config = dict(
    num_hidden_layers=12,
    hidden_size=384,
    num_attention_heads=3,
    num_key_value_heads=3,
    head_dim=128,
    intermediate_size=1536,
    vocab_size=8192,
    hidden_act='tanh_gelu',
    norm='layernorm',
    norm_place='pre',
    norm_eps=1e-05,
    positions='learned',
    qk_norm=False,
    attn_scale=0.0884,
    bias='all',
    tie_word_embeddings=True,
    parallel_block=False,
    extras=['capped logits'],
    init='normal',
    init_std_qkv=0.0345,
    init_std_o=0.0,
    init_std_up=0.0345,
    init_std_down=0.0,
    optimizer='adamw',
    learning_rate=0.00107,
    beta1=0.9,
    beta2=0.95,
    weight_decay=0.26,
    lr_head=0.00649,
    max_grad_norm=2.0,
    warmup_steps=483,
    schedule='wsd',
    decay_fraction=1.0,
    decay_shape='linear',
    final_lr_fraction=0.0,
    batch_tokens=65536,
    max_seq_len=2048,
    doc_mask=True,
    train_tokens=535100000,
    max_steps=8165,
    dataset='wikipedia_en',
)
MLP neurons of a small language model. Each row is named by its layer, matrix (up: input weights) and neuron, and shows model dimensions 240-335. Each number is 200 + 40 x the weight over its row's rms, rounded and kept within 0 to 999.
After each neuron's rows, "fires on" lists the tokens most often at its 100 highest values on Wikipedia text that the model never trained on.

L2.up951,207,179,183,241,159,182,178,177,209,212,162,183,250,179,330,218,252,163,271,195,210,242,173,152,256,193,219,179,281,195,169,266,91,174,170,222,211,209,179,211,222,176,135,192,161,199,221,230,161,137,193,229,185,201,191,202,190,233,260,202,183,192,224,164,281,214,166,167,245,229,281,227,241,240,208,132,229,212,214,187,86,266,217,189,150,185,176,221,152,152,245,195,161,194,150,205
fires on: "4", " (", " •"

L9.up1047,246,255,251,224,174,202,278,163,236,186,185,223,182,210,192,177,153,194,182,181,278,231,196,306,234,214,184,291,288,290,160,168,230,201,143,207,185,206,148,156,223,112,222,234,199,237,169,212,180,194,182,221,240,167,201,178,170,312,242,165,185,157,249,183,227,175,266,157,163,168,174,173,167,194,179,168,223,218,218,166,144,163,201,249,235,248,192,139,161,194,170,147,213,167,173,191
fires on: " de", " Gu", " La", " del", " In"

L8.up141,196,184,251,218,194,228,229,214,154,230,167,226,289,162,217,247,211,207,252,213,282,196,229,179,185,190,268,176,206,200,187,248,120,209,209,230,124,192,244,175,227,118,235,173,103,170,210,241,192,222,203,146,155,216,208,222,257,184,228,207,172,243,188,217,242,245,173,139,216,160,245,172,182,279,151,192,243,213,306,184,190,247,187,206,183,195,185,202,269,222,123,232,299,131,163,236
fires on: "0", "1", "2", "5", "7", "6"

L8.up987,231,220,172,244,237,226,177,237,235,214,196,194,180,179,205,75,128,193,257,169,210,181,141,249,269,211,201,185,257,257,235,217,124,192,334,236,161,169,189,296,199,214,179,180,237,218,270,225,237,131,232,213,168,139,171,151,97,209,209,237,156,167,188,104,239,307,239,116,182,248,216,180,275,202,164,233,217,195,209,124,201,208,184,212,198,166,156,202,199,124,206,223,267,139,187,205
fires on: " and", ",", "o"

L9.up1236,244,242,251,178,213,142,153,229,185,228,137,211,244,197,239,191,123,272,259,83,236,206,241,174,213,149,132,190,236,166,199,122,112,260,174,283,168,224,259,147,134,170,192,136,218,232,171,247,152,264,200,175,185,207,234,170,153,186,228,235,208,197,208,117,247,248,164,169,142,129,281,212,168,198,211,202,201,207,193,221,173,252,222,155,188,233,184,144,192,199,260,220,248,206,206,213
fires on: " to", " and", " also", " thus", " became", " not"

L8.up398,209,171,227,234,160,163,242,223,141,175,206,208,269,196,202,242,223,202,218,178,189,192,183,148,180,179,194,226,111,178,215,246,176,222,235,148,219,204,129,213,269,159,239,180,353,273,152,277,187,235,230,222,100,221,263,238,215,207,193,207,189,213,243,201,110,161,205,200,278,190,226,171,191,199,112,230,233,240,192,136,153,229,223,179,187,186,298,229,249,199,157,171,149,206,171,132
fires on: " ", "9", " |", ",", " L"

L8.up1385,209,183,165,250,247,197,189,215,137,211,192,156,223,202,206,253,240,188,230,268,219,189,187,132,171,140,204,137,235,200,185,250,148,154,242,173,110,219,224,208,218,141,238,226,221,175,219,216,169,203,131,152,133,173,202,178,205,230,295,200,178,271,212,149,234,244,140,96,192,190,301,172,176,273,188,119,288,225,243,263,156,200,171,262,121,218,220,231,244,196,174,212,300,192,228,201
fires on: "6", "0", "9", "7", "4"

L2.up550,266,180,241,239,249,144,246,177,179,186,66,194,194,172,290,135,199,239,118,164,221,166,259,191,192,172,213,214,231,270,262,292,152,183,203,246,204,289,241,206,210,150,228,189,216,247,209,149,158,264,162,195,273,143,203,167,159,183,209,165,247,239,213,146,247,249,156,179,230,223,230,244,151,217,214,137,191,184,196,140,228,276,208,240,206,221,156,160,227,199,220,191,171,181,120,229
fires on: " such", " including", " include", " included", " includes"

L9.up1308,214,168,213,188,271,115,186,270,177,200,236,203,158,232,240,219,236,264,191,279,222,224,186,137,191,96,247,249,189,238,238,192,186,206,149,176,84,207,190,165,182,210,214,217,178,142,222,219,251,266,228,248,230,150,187,193,199,174,138,177,226,196,247,168,188,201,160,209,182,217,228,216,212,156,212,177,196,230,160,192,169,184,145,206,208,246,264,150,195,248,148,192,250,239,187,300
fires on: "c", "m", "ph", "f", "p", "v"

L2.up1394,235,178,188,199,210,212,152,204,123,265,117,243,224,222,173,217,181,201,164,113,190,204,191,134,173,207,181,253,248,216,219,289,218,292,196,140,123,190,245,244,217,160,152,273,263,192,163,197,212,297,194,150,193,255,221,132,170,191,173,99,204,186,246,159,214,151,148,247,206,201,233,217,271,208,192,223,228,211,251,247,182,241,214,199,189,180,184,215,195,190,281,176,233,179,233,198
fires on: "\n\n", " |\n\n", ")\n\n", ".\n\n"

L8.up1456,230,212,188,193,248,144,223,259,161,209,129,196,200,227,214,254,201,211,149,258,300,202,291,261,235,256,204,194,236,191,263,223,193,203,178,176,185,198,235,154,209,163,151,112,240,270,173,181,212,302,107,203,163,189,235,174,172,120,227,183,234,229,255,221,285,222,155,177,124,130,170,216,124,189,197,217,189,143,179,271,226,185,204,217,246,240,153,181,131,179,166,180,217,208,188,194
fires on: " |", "|", " Party", " ", "–", ":"

L8.up811,272,270,204,235,187,157,146,207,225,205,207,162,269,270,290,171,107,167,205,204,184,233,164,199,204,232,234,192,194,210,190,251,179,249,225,215,212,225,185,204,202,134,187,237,240,214,237,253,237,188,221,191,206,159,178,87,132,191,208,263,191,131,178,213,192,157,242,219,214,205,224,191,270,179,122,296,250,195,120,137,231,209,118,161,208,237,177,172,183,274,201,183,213,206,165,216
fires on: " not", " of", " other", " some", "ra", " all"

L9.up1266,205,220,199,170,211,230,201,143,135,179,219,114,243,217,244,210,255,231,157,204,179,173,196,205,164,114,133,142,209,175,146,228,168,221,199,195,156,240,252,226,242,214,242,201,199,272,219,212,210,285,209,257,197,159,250,175,184,181,217,174,298,216,258,289,195,224,185,219,255,242,243,292,195,202,214,173,188,223,174,200,236,214,184,235,96,217,239,187,204,212,267,239,226,163,203,184
fires on: ".", ","

L8.up1186,179,191,179,211,172,136,188,218,144,339,149,146,210,204,202,240,190,215,161,181,248,313,265,220,184,202,216,198,235,160,198,200,147,169,200,211,237,212,213,199,135,128,186,173,145,210,259,195,200,122,102,187,144,132,206,256,185,235,217,229,213,246,208,185,227,249,241,190,145,218,251,286,186,216,181,119,173,204,234,207,231,194,173,264,176,290,163,225,252,225,213,228,195,83,217,260
fires on: "-", "2", "|", " (", " •", "1"

L3.up1240,233,208,196,214,191,232,123,197,201,305,170,212,167,250,212,215,173,183,150,179,211,268,255,220,224,226,208,267,195,164,201,207,160,280,237,236,165,243,148,210,164,131,192,255,198,173,243,222,109,248,289,238,199,174,147,220,187,213,206,204,285,199,224,205,154,245,247,125,240,248,178,243,229,173,204,176,203,252,201,142,150,200,204,255,119,252,208,222,193,180,215,149,140,119,175,226
fires on: ".\n\n", "==\n", "==\n\n", " ==\n", "\n"

L8.up1099,227,190,154,187,284,159,201,145,205,258,194,228,234,159,282,249,185,178,195,213,153,233,162,214,166,119,211,141,164,155,193,236,176,188,249,272,162,217,222,176,237,224,228,144,148,189,227,178,167,188,119,231,115,181,244,213,188,212,239,196,205,266,217,129,179,209,192,244,174,246,274,298,279,179,238,137,251,190,231,236,200,168,179,240,138,225,176,223,193,179,254,207,222,252,231,221
fires on: "0", " an", "9"

L8.up36,221,319,228,215,225,225,147,197,135,181,127,227,140,157,228,267,184,196,253,192,199,219,190,191,158,209,254,232,313,258,159,133,232,169,170,234,202,211,230,168,247,203,164,233,137,178,156,205,135,180,222,212,186,262,218,236,216,207,187,179,178,241,205,196,319,169,212,122,114,273,207,232,138,260,159,135,262,233,208,240,206,225,171,159,201,244,184,172,262,170,128,195,283,165,181,155
fires on: "2", "5", "6", "^{"

L9.up326,173,180,219,166,170,132,177,210,191,179,170,214,168,292,229,236,107,195,207,180,259,178,222,246,221,217,183,118,217,193,191,188,202,298,196,178,190,233,185,191,134,156,222,145,205,271,211,165,176,234,157,200,185,190,247,211,245,162,256,248,213,183,128,187,173,264,209,244,133,154,243,308,228,198,212,151,195,225,172,209,240,240,192,140,226,216,184,126,170,198,211,277,194,134,226,275
fires on: "|", " can", " to"

L2.up544,250,129,177,268,228,282,219,209,93,204,219,121,189,139,248,221,241,156,177,226,185,205,274,112,131,97,210,215,200,136,228,194,185,213,134,219,187,120,167,160,252,147,208,226,213,290,198,248,182,275,197,167,135,195,230,190,206,243,144,210,235,163,203,183,238,224,140,203,162,205,201,230,197,219,210,228,156,177,249,117,182,269,263,270,195,215,182,216,123,215,175,219,201,202,133,135
fires on: "ir", " Minister", " President", " Secretary", " Mayor", " Chief"

L8.up72,176,154,148,261,164,163,217,260,200,237,195,215,175,234,250,273,215,192,175,272,224,201,281,186,164,219,144,236,202,180,245,238,198,224,180,175,190,179,181,221,154,156,231,243,211,202,217,204,176,201,214,263,131,193,154,178,247,267,284,177,197,201,191,177,159,190,200,245,164,333,186,246,203,196,155,147,253,141,208,207,249,171,204,259,203,244,260,149,227,236,178,253,203,234,196,199
fires on: " ", "0", "9", "1", " of", "2"

L8.up796,260,138,230,200,218,128,202,220,171,196,240,188,226,171,165,218,224,239,203,238,228,267,194,217,171,167,213,249,190,276,133,212,125,185,189,180,183,296,190,230,233,160,158,214,179,207,281,257,178,141,199,213,214,202,179,180,200,212,291,169,212,259,188,222,223,234,153,163,93,236,234,244,286,182,196,175,196,269,221,224,228,194,179,205,190,197,155,160,235,251,122,188,182,173,176,278
fires on: "k", "z", "c", "b", "v", "ch"

L8.up701,221,182,209,208,176,239,302,128,193,193,157,197,152,162,169,204,228,193,257,244,234,185,226,193,156,218,197,230,264,269,155,218,169,133,145,202,221,213,198,185,163,168,157,128,199,248,221,236,195,167,211,193,151,201,144,142,231,221,194,214,177,186,231,193,253,192,218,83,150,174,261,216,193,203,147,205,237,211,230,152,207,220,260,171,256,221,178,204,184,137,177,164,257,201,168,149
fires on: " San", " /", " |", " El", "an", " "

L2.up372,230,183,223,232,198,208,238,184,205,238,173,200,207,186,269,201,245,200,127,177,209,218,280,271,192,239,233,224,264,82,161,238,132,251,202,177,219,265,137,226,179,205,192,241,217,229,167,200,121,257,201,225,213,215,213,222,202,175,223,232,253,331,243,185,183,181,144,152,191,255,267,193,271,188,251,189,234,252,308,240,177,156,197,220,265,193,215,226,67,175,183,158,211,240,191,230
fires on: " |", ";", " –", ");", "aged"

L2.up392,245,213,216,193,207,230,217,253,227,215,133,216,129,228,327,123,200,215,110,167,193,203,238,228,257,243,193,200,209,183,196,241,189,243,252,205,115,211,176,258,198,162,160,238,207,130,181,131,142,235,196,240,175,190,225,268,188,146,216,191,281,141,192,170,226,251,189,141,201,312,154,196,213,204,160,157,219,298,264,73,189,165,250,186,173,218,201,203,218,187,234,165,233,89,207,257
fires on: ".\n\n", "==\n", ").\n\n", "==\n\n", " ==\n", " |\n"

L9.up631,235,212,251,262,193,236,249,191,215,218,211,233,173,208,248,164,231,143,266,271,201,249,145,157,292,259,194,167,228,260,191,209,128,183,179,220,150,167,223,140,203,232,216,226,208,166,221,254,137,250,173,201,178,185,134,228,245,286,238,182,264,188,212,233,165,210,194,198,221,246,248,225,162,191,56,207,211,241,263,183,186,273,212,190,221,232,149,200,227,158,225,259,241,130,213,177
fires on: "as", "5", "4", "ol", "0"

L9.up1331,230,219,160,229,274,160,236,202,197,213,186,145,222,196,282,180,184,181,174,155,183,217,189,189,202,173,143,167,213,271,182,229,171,229,148,154,160,221,241,121,174,201,135,263,179,262,176,196,190,281,221,227,182,155,285,194,184,211,227,222,220,277,255,228,202,238,223,215,236,230,270,184,202,227,205,134,213,174,146,193,159,131,196,257,134,185,250,149,240,124,193,164,243,200,158,191
fires on: ",", "\""

L9.up1044,187,213,198,211,259,209,257,205,185,143,205,177,179,224,250,184,266,167,108,192,266,197,168,178,210,190,163,246,233,261,214,170,150,152,220,203,227,146,271,227,192,120,129,244,145,231,179,147,111,188,190,252,246,204,185,198,192,186,268,231,223,181,140,203,165,206,203,122,151,191,226,219,244,234,215,253,212,280,190,191,189,200,203,224,222,246,142,152,190,128,218,187,256,172,179,226
fires on: "2", "1"

L9.up971,251,243,163,245,221,221,199,261,159,181,218,248,193,231,191,195,242,151,203,228,193,237,181,216,185,198,235,194,263,228,125,180,169,128,215,208,165,169,248,175,160,217,226,188,157,150,211,216,170,184,142,196,230,193,209,215,165,264,339,215,208,191,245,221,228,202,226,195,174,258,233,252,246,220,200,173,280,212,184,162,204,227,219,162,87,284,196,189,228,209,188,203,220,210,101,200
fires on: "3", "8", "9", "2", "6", "5"

L9.up78,230,245,229,175,198,210,282,175,155,153,199,179,170,159,180,244,144,121,182,163,198,218,223,187,157,191,233,220,239,290,238,175,148,127,203,217,201,185,261,155,167,170,260,241,164,270,177,223,145,165,172,190,233,233,129,217,244,301,226,169,173,276,229,285,203,239,183,148,177,214,234,191,207,188,179,204,285,261,174,211,218,251,165,215,136,256,109,212,203,180,196,226,241,123,179,150
fires on: "1", "0", "3", "4", "2", "6"

L2.up928,187,185,216,204,203,194,144,181,199,282,208,202,156,189,147,224,215,200,211,164,197,247,182,178,223,194,128,234,223,237,172,249,272,325,208,189,173,134,174,209,224,256,245,256,189,167,247,238,198,220,197,181,209,206,268,226,139,186,203,194,175,229,194,190,191,182,178,225,199,220,225,219,257,188,179,176,220,208,244,226,189,202,166,164,181,200,243,252,141,177,150,211,210,120,230,292
fires on: "\n\n", " b", " N", "pr", ".\n\n", "uss"

L9.up32,206,206,273,243,235,204,230,183,182,233,141,163,306,219,217,214,187,196,218,178,219,229,234,219,242,174,212,199,245,255,190,209,143,170,220,176,146,246,172,238,282,206,219,165,211,190,216,210,100,181,148,156,135,198,259,158,151,235,198,134,179,217,175,169,201,205,184,190,238,170,243,204,170,320,188,116,252,196,216,193,233,191,263,187,121,159,185,162,230,146,175,174,232,113,234,155
fires on: " ", " W", "8", "7", " V", "4"

L8.up239,159,150,231,206,194,119,140,93,156,215,227,178,210,231,221,177,197,228,193,227,260,248,157,172,150,183,179,253,226,230,188,177,210,267,206,174,161,195,204,194,223,216,246,223,194,172,262,330,237,176,162,226,191,120,235,208,195,194,240,126,173,203,196,191,124,216,155,223,209,238,243,196,190,258,111,206,199,180,171,242,128,144,240,228,140,241,202,168,163,229,158,216,243,207,171,343
fires on: "est", "st", "p", "d", "m"

L9.up1354,269,150,195,218,188,138,149,224,217,258,152,273,156,263,177,176,125,267,270,202,212,189,186,171,232,209,219,201,166,169,217,216,131,271,189,176,230,283,204,248,186,148,208,184,158,242,229,170,211,162,226,212,164,179,234,202,174,218,213,215,256,154,200,132,262,123,236,167,174,133,268,186,243,242,177,184,187,192,187,196,157,172,212,144,186,190,176,142,195,251,186,170,217,153,191,205
fires on: ")", " was", " is", " ", " to", " also"

L3.up723,249,169,258,188,235,174,97,240,220,199,200,251,144,226,164,226,170,217,154,206,252,279,183,162,169,189,200,172,251,219,124,276,254,235,173,148,175,239,236,220,228,225,229,291,249,182,219,315,237,180,194,258,202,162,188,127,152,156,229,173,214,216,230,159,124,212,166,215,204,176,201,156,165,209,191,158,194,210,179,239,174,201,285,182,92,172,187,181,176,211,175,245,192,133,246,291
fires on: "p", "pl", " cl", "cl", " fl", "fl"

L8.up558,197,163,211,228,211,80,202,265,119,148,191,144,157,191,239,176,138,196,181,258,241,141,219,203,199,164,184,215,253,184,215,237,203,190,153,255,239,240,158,272,135,125,267,174,234,196,220,183,200,208,161,205,186,168,218,196,119,166,278,193,190,187,237,161,205,194,233,132,172,137,334,210,277,164,219,144,254,211,178,205,203,220,203,143,146,217,210,167,236,238,221,267,229,165,190,256
fires on: " was", " t", " s", " to", " would"

L3.up1244,253,196,238,215,203,145,202,204,255,180,170,199,265,198,261,202,229,200,200,224,220,155,250,222,229,184,243,171,211,234,189,253,165,232,196,207,115,197,174,181,211,199,232,214,247,281,217,208,163,272,146,237,188,235,246,139,195,181,223,205,200,228,251,260,222,241,198,161,224,174,230,231,195,165,163,181,229,179,208,212,215,190,143,199,195,178,207,184,162,159,227,204,195,189,208,270
fires on: "==", "–", " |", " $", "-", ":"

L9.up1511,245,197,232,206,241,164,240,186,178,197,137,196,220,254,179,176,238,169,246,196,220,219,255,138,224,208,206,207,249,248,103,192,234,174,155,195,193,236,205,140,179,183,184,190,179,198,224,162,234,241,219,232,187,159,191,128,152,201,257,251,252,165,242,252,261,204,191,145,213,157,184,199,137,193,187,202,184,158,245,164,209,198,254,216,222,207,216,237,116,198,177,106,240,297,204,156
fires on: " |", " ", " Team", " were", " hold"

L3.up1193,257,214,189,294,144,187,210,163,180,244,143,215,227,229,288,194,186,183,225,155,235,247,241,181,176,166,244,197,219,169,211,221,156,219,223,149,147,176,109,171,259,172,168,165,207,187,196,290,176,185,192,221,158,197,254,191,158,208,194,210,271,220,232,233,236,219,154,105,188,243,233,237,235,203,142,155,253,265,233,198,228,179,153,255,166,173,218,214,212,162,166,188,196,222,135,226
fires on: " (", ")", "–", " in"

L3.up149,260,209,125,219,241,218,158,147,208,233,211,124,225,192,243,156,142,249,203,174,212,213,214,231,219,132,116,249,208,307,184,177,205,212,201,167,188,208,102,274,135,186,214,222,228,226,230,214,181,158,213,210,228,94,170,182,176,190,244,196,233,205,187,210,233,239,175,202,235,282,218,337,192,193,216,157,199,204,234,197,158,254,185,220,137,207,186,152,196,219,214,189,225,172,178,162
fires on: ".", ";", " —"

L9.up384,161,176,245,275,205,197,215,173,203,270,138,213,144,169,234,196,204,210,173,179,290,170,230,258,246,193,157,233,214,150,252,183,56,167,220,206,172,219,230,167,196,147,112,156,174,217,184,180,220,257,233,171,150,143,215,185,174,182,229,113,185,234,237,165,224,301,195,177,260,203,196,184,187,170,151,201,208,180,201,204,115,193,146,238,217,259,242,148,198,175,216,175,227,198,181,209
fires on: "|", " to", " of", "-", " |", ","

L8.up173,289,223,182,215,193,263,208,249,151,221,144,225,172,186,168,196,164,179,186,252,165,260,227,162,265,165,131,199,185,250,128,217,204,240,154,170,111,182,236,218,121,187,221,176,188,241,161,222,230,186,161,161,158,198,205,183,119,276,165,52,207,228,284,181,220,180,174,185,206,231,205,207,226,196,189,182,181,221,205,288,165,225,207,218,128,166,116,194,179,165,232,184,216,245,216,231
fires on: "\n\n", ")\n\n", " •", "\n", ";\n\n"

L2.up366,214,276,277,254,208,252,279,165,233,154,150,276,244,229,216,180,226,177,235,195,195,196,243,181,192,225,190,216,255,223,244,257,130,208,208,276,190,199,241,193,213,189,207,178,215,145,184,211,140,182,182,204,186,157,165,141,191,286,243,191,212,217,251,192,253,118,204,146,147,151,246,185,250,188,104,145,206,199,188,133,127,234,192,195,247,159,147,186,149,171,226,156,177,207,163,172
fires on: " •", " San", " place", " is", " o", " Or"

L9.up1180,241,301,138,190,196,247,171,206,160,223,183,205,188,186,222,195,205,234,225,218,221,241,245,225,213,159,245,132,239,179,238,193,225,160,215,179,207,211,250,167,125,172,181,223,137,195,206,208,154,196,205,151,192,257,175,198,211,220,161,146,220,251,196,221,206,278,220,134,149,190,226,189,159,245,191,212,204,170,236,211,159,275,124,213,167,231,167,175,227,129,206,181,200,211,214,209
fires on: "-", " •", "4", "3", " sq", " km"

L9.up991,199,200,248,210,170,107,183,157,238,212,181,236,155,233,193,192,184,160,232,242,252,213,241,185,205,159,183,254,165,165,202,175,244,173,187,223,145,250,216,212,204,238,181,197,157,174,258,187,220,271,228,191,167,116,197,175,178,233,201,204,207,231,200,200,147,201,222,131,138,205,221,270,297,211,231,186,155,122,248,141,187,249,179,198,169,210,217,193,176,154,171,166,122,160,156,290
fires on: " is", ",", "-s", " s", ":", " T"

L2.up1037,217,254,147,198,198,232,237,290,151,216,163,208,193,271,246,244,205,206,194,150,229,225,236,170,135,183,214,174,226,212,152,232,160,181,191,151,125,161,275,207,278,210,235,264,297,205,156,152,223,183,210,189,224,192,220,171,224,231,174,102,191,152,233,122,288,140,178,135,236,199,165,221,234,220,118,269,170,179,228,260,180,196,239,216,168,194,244,204,132,190,233,132,240,168,192,193
fires on: " |\n\n", "\n\n", ")\n\n"

L8.up343,208,154,190,172,161,189,200,194,190,231,124,210,169,216,212,206,147,226,178,205,257,176,234,236,245,213,230,166,230,197,201,149,159,258,178,181,171,304,184,260,126,196,252,213,253,300,180,212,185,300,142,184,179,198,199,172,176,195,220,233,221,196,144,150,180,241,228,156,166,196,180,309,169,258,233,209,237,177,245,258,255,221,206,178,213,206,171,135,163,167,225,174,316,173,187,248
fires on: " |", "^{", " that", ":", " prom"

L9.up1513,200,246,161,207,157,99,256,130,241,244,138,230,240,270,215,231,216,255,256,166,247,224,193,195,235,234,234,185,200,73,194,276,181,205,219,177,219,160,187,226,193,193,208,210,243,158,191,211,156,218,209,221,190,261,287,160,211,179,195,179,217,261,189,231,194,252,199,178,222,124,170,251,186,218,155,153,214,217,185,115,202,185,261,160,244,206,265,222,191,178,180,105,245,220,155,231
fires on: ",", " ", "2"

L8.up1174,192,192,181,254,179,248,212,162,143,174,170,193,197,174,236,238,209,219,140,197,254,220,217,162,167,143,175,260,238,189,195,234,170,184,175,244,237,186,255,245,262,239,126,194,215,191,264,161,181,193,155,218,179,276,218,227,248,176,312,152,179,268,169,230,150,180,196,218,178,218,128,175,301,232,221,206,226,231,339,162,205,177,210,274,201,205,238,159,193,205,195,196,238,225,231,242
fires on: "1", "2", "0", "g", "a", "3"

L8.up1230,227,226,222,219,93,200,222,216,177,203,206,142,173,222,176,192,212,236,138,168,223,184,205,173,199,212,287,198,218,164,210,224,150,207,227,174,240,246,225,250,152,189,148,225,248,150,195,180,144,201,211,199,203,303,183,243,164,257,294,152,190,245,250,188,185,184,215,269,203,314,210,124,296,209,170,213,224,188,189,244,208,179,179,253,148,216,187,138,162,178,235,229,238,215,147,184
fires on: "0", " |", "1", "7", " p", ";"

L2.up46,228,185,191,215,210,199,186,195,233,216,156,242,147,212,164,155,155,178,223,195,218,214,213,148,228,227,165,196,175,208,214,266,165,257,191,195,141,216,149,236,196,150,165,192,199,232,225,208,153,208,247,219,186,157,214,155,165,185,239,218,212,229,215,152,249,234,224,173,127,204,277,304,218,188,164,226,200,160,191,181,213,233,140,180,65,202,199,208,237,79,218,142,169,144,160,175
fires on: ",", " years"

L3.up478,185,292,223,223,169,174,221,110,181,250,163,202,196,172,206,107,166,155,214,128,234,237,149,211,228,190,159,216,221,246,186,296,232,245,193,147,184,241,246,239,184,180,172,208,157,182,248,250,140,237,192,194,209,174,216,204,163,233,206,151,172,254,245,98,254,322,183,186,178,243,313,175,275,195,166,134,232,220,250,175,179,199,182,243,218,212,202,194,249,174,222,127,221,149,217,190
fires on: "5", "0", "6", ":", "-", " List"

L3.up1368,229,178,236,197,204,185,200,246,162,200,172,211,208,279,241,145,189,170,193,141,168,244,265,195,266,151,184,148,182,213,259,260,202,189,190,189,204,233,268,150,277,120,234,212,245,258,178,323,209,245,227,246,146,190,255,176,164,232,150,205,216,270,268,181,260,258,199,150,250,151,208,223,193,171,123,200,191,197,203,123,219,184,221,235,210,199,220,213,262,159,216,124,194,230,118,177
fires on: " ", " |", " acc", " ag", " fav", " ass"

L2.up592,191,158,294,215,268,220,229,192,252,195,127,234,142,249,152,214,228,160,142,156,207,193,247,209,212,193,246,211,212,123,218,198,166,180,157,225,125,194,216,200,99,160,153,204,252,173,238,245,112,199,245,199,160,189,231,175,192,254,161,168,215,187,220,171,212,233,204,147,153,192,171,245,215,185,158,129,157,174,236,221,248,254,139,202,96,162,233,245,166,163,167,138,202,220,140,247
fires on: " and", ",", "==", "'s", " who"

L8.up1042,249,169,176,238,271,214,191,162,161,277,139,105,145,160,201,239,190,197,229,221,223,205,234,305,229,154,203,157,194,240,146,234,179,200,218,229,160,246,179,251,221,164,173,165,172,203,159,172,223,187,206,204,179,159,215,185,215,266,145,192,134,167,175,210,168,225,210,232,208,193,170,261,164,244,215,191,267,198,233,263,268,285,196,195,162,267,131,132,228,192,205,202,234,174,245,234
fires on: " an", " th", " so", " dec", " There", " h"

L9.up502,211,203,182,228,235,108,208,128,148,262,210,190,200,191,208,186,263,180,267,227,255,152,172,198,173,228,252,153,214,264,157,188,163,209,171,204,138,198,168,173,143,221,222,159,231,137,265,273,135,206,210,198,122,127,143,138,229,289,280,136,192,214,185,144,181,244,163,211,208,211,184,176,198,251,219,149,241,265,226,242,166,205,184,212,199,243,187,213,258,192,174,180,183,167,216,206
fires on: "1", "9", "0", "8", "4"

L8.up572,325,284,233,205,175,224,221,133,196,206,207,159,163,215,174,205,187,194,174,267,243,240,244,219,124,191,223,230,283,254,190,157,166,268,142,274,224,211,220,120,126,215,210,219,140,196,177,170,171,158,210,257,260,206,167,269,228,231,207,204,184,247,148,193,268,148,204,217,186,133,211,212,237,160,219,200,222,217,221,142,203,266,301,183,225,166,205,122,193,237,209,178,229,108,210,155
fires on: " Le", " El", " Del", " L", " del", " La"

L9.up268,227,200,238,234,152,167,218,195,250,278,92,220,294,238,286,155,193,247,228,198,214,207,215,242,209,105,217,184,221,164,124,146,202,166,220,149,152,271,184,140,243,183,154,183,161,262,206,178,165,208,191,182,148,195,211,211,163,182,241,187,253,255,266,170,281,215,231,164,241,114,216,170,189,204,197,122,211,229,163,182,200,269,225,242,175,163,185,173,193,171,287,234,201,244,187,192
fires on: " and", " or", " by", " ext", " ear"

L8.up135,157,156,229,227,241,130,161,198,201,237,229,94,164,234,234,209,182,303,194,229,193,239,179,212,145,262,145,210,232,228,197,209,175,235,262,278,219,237,258,154,222,198,163,201,184,238,234,171,180,165,167,218,144,120,177,128,270,234,172,137,179,215,236,213,173,244,208,200,124,222,160,271,202,202,179,216,158,173,239,240,224,290,225,273,122,271,141,279,190,167,256,132,136,144,224,203
fires on: " an", "An", " n", "ron", " h"

L3.up1048,210,239,259,221,178,87,205,184,229,206,190,124,261,184,219,112,191,179,178,157,183,154,258,269,259,173,280,209,143,230,212,260,137,190,219,178,180,259,221,195,138,192,211,174,257,209,154,233,140,225,230,235,217,76,221,172,129,193,244,198,292,264,248,220,199,265,205,166,198,220,210,238,104,218,231,171,202,231,223,168,220,186,136,177,121,212,203,220,269,168,94,256,220,190,212,180
fires on: " well", " such", " followed", " eng", " included"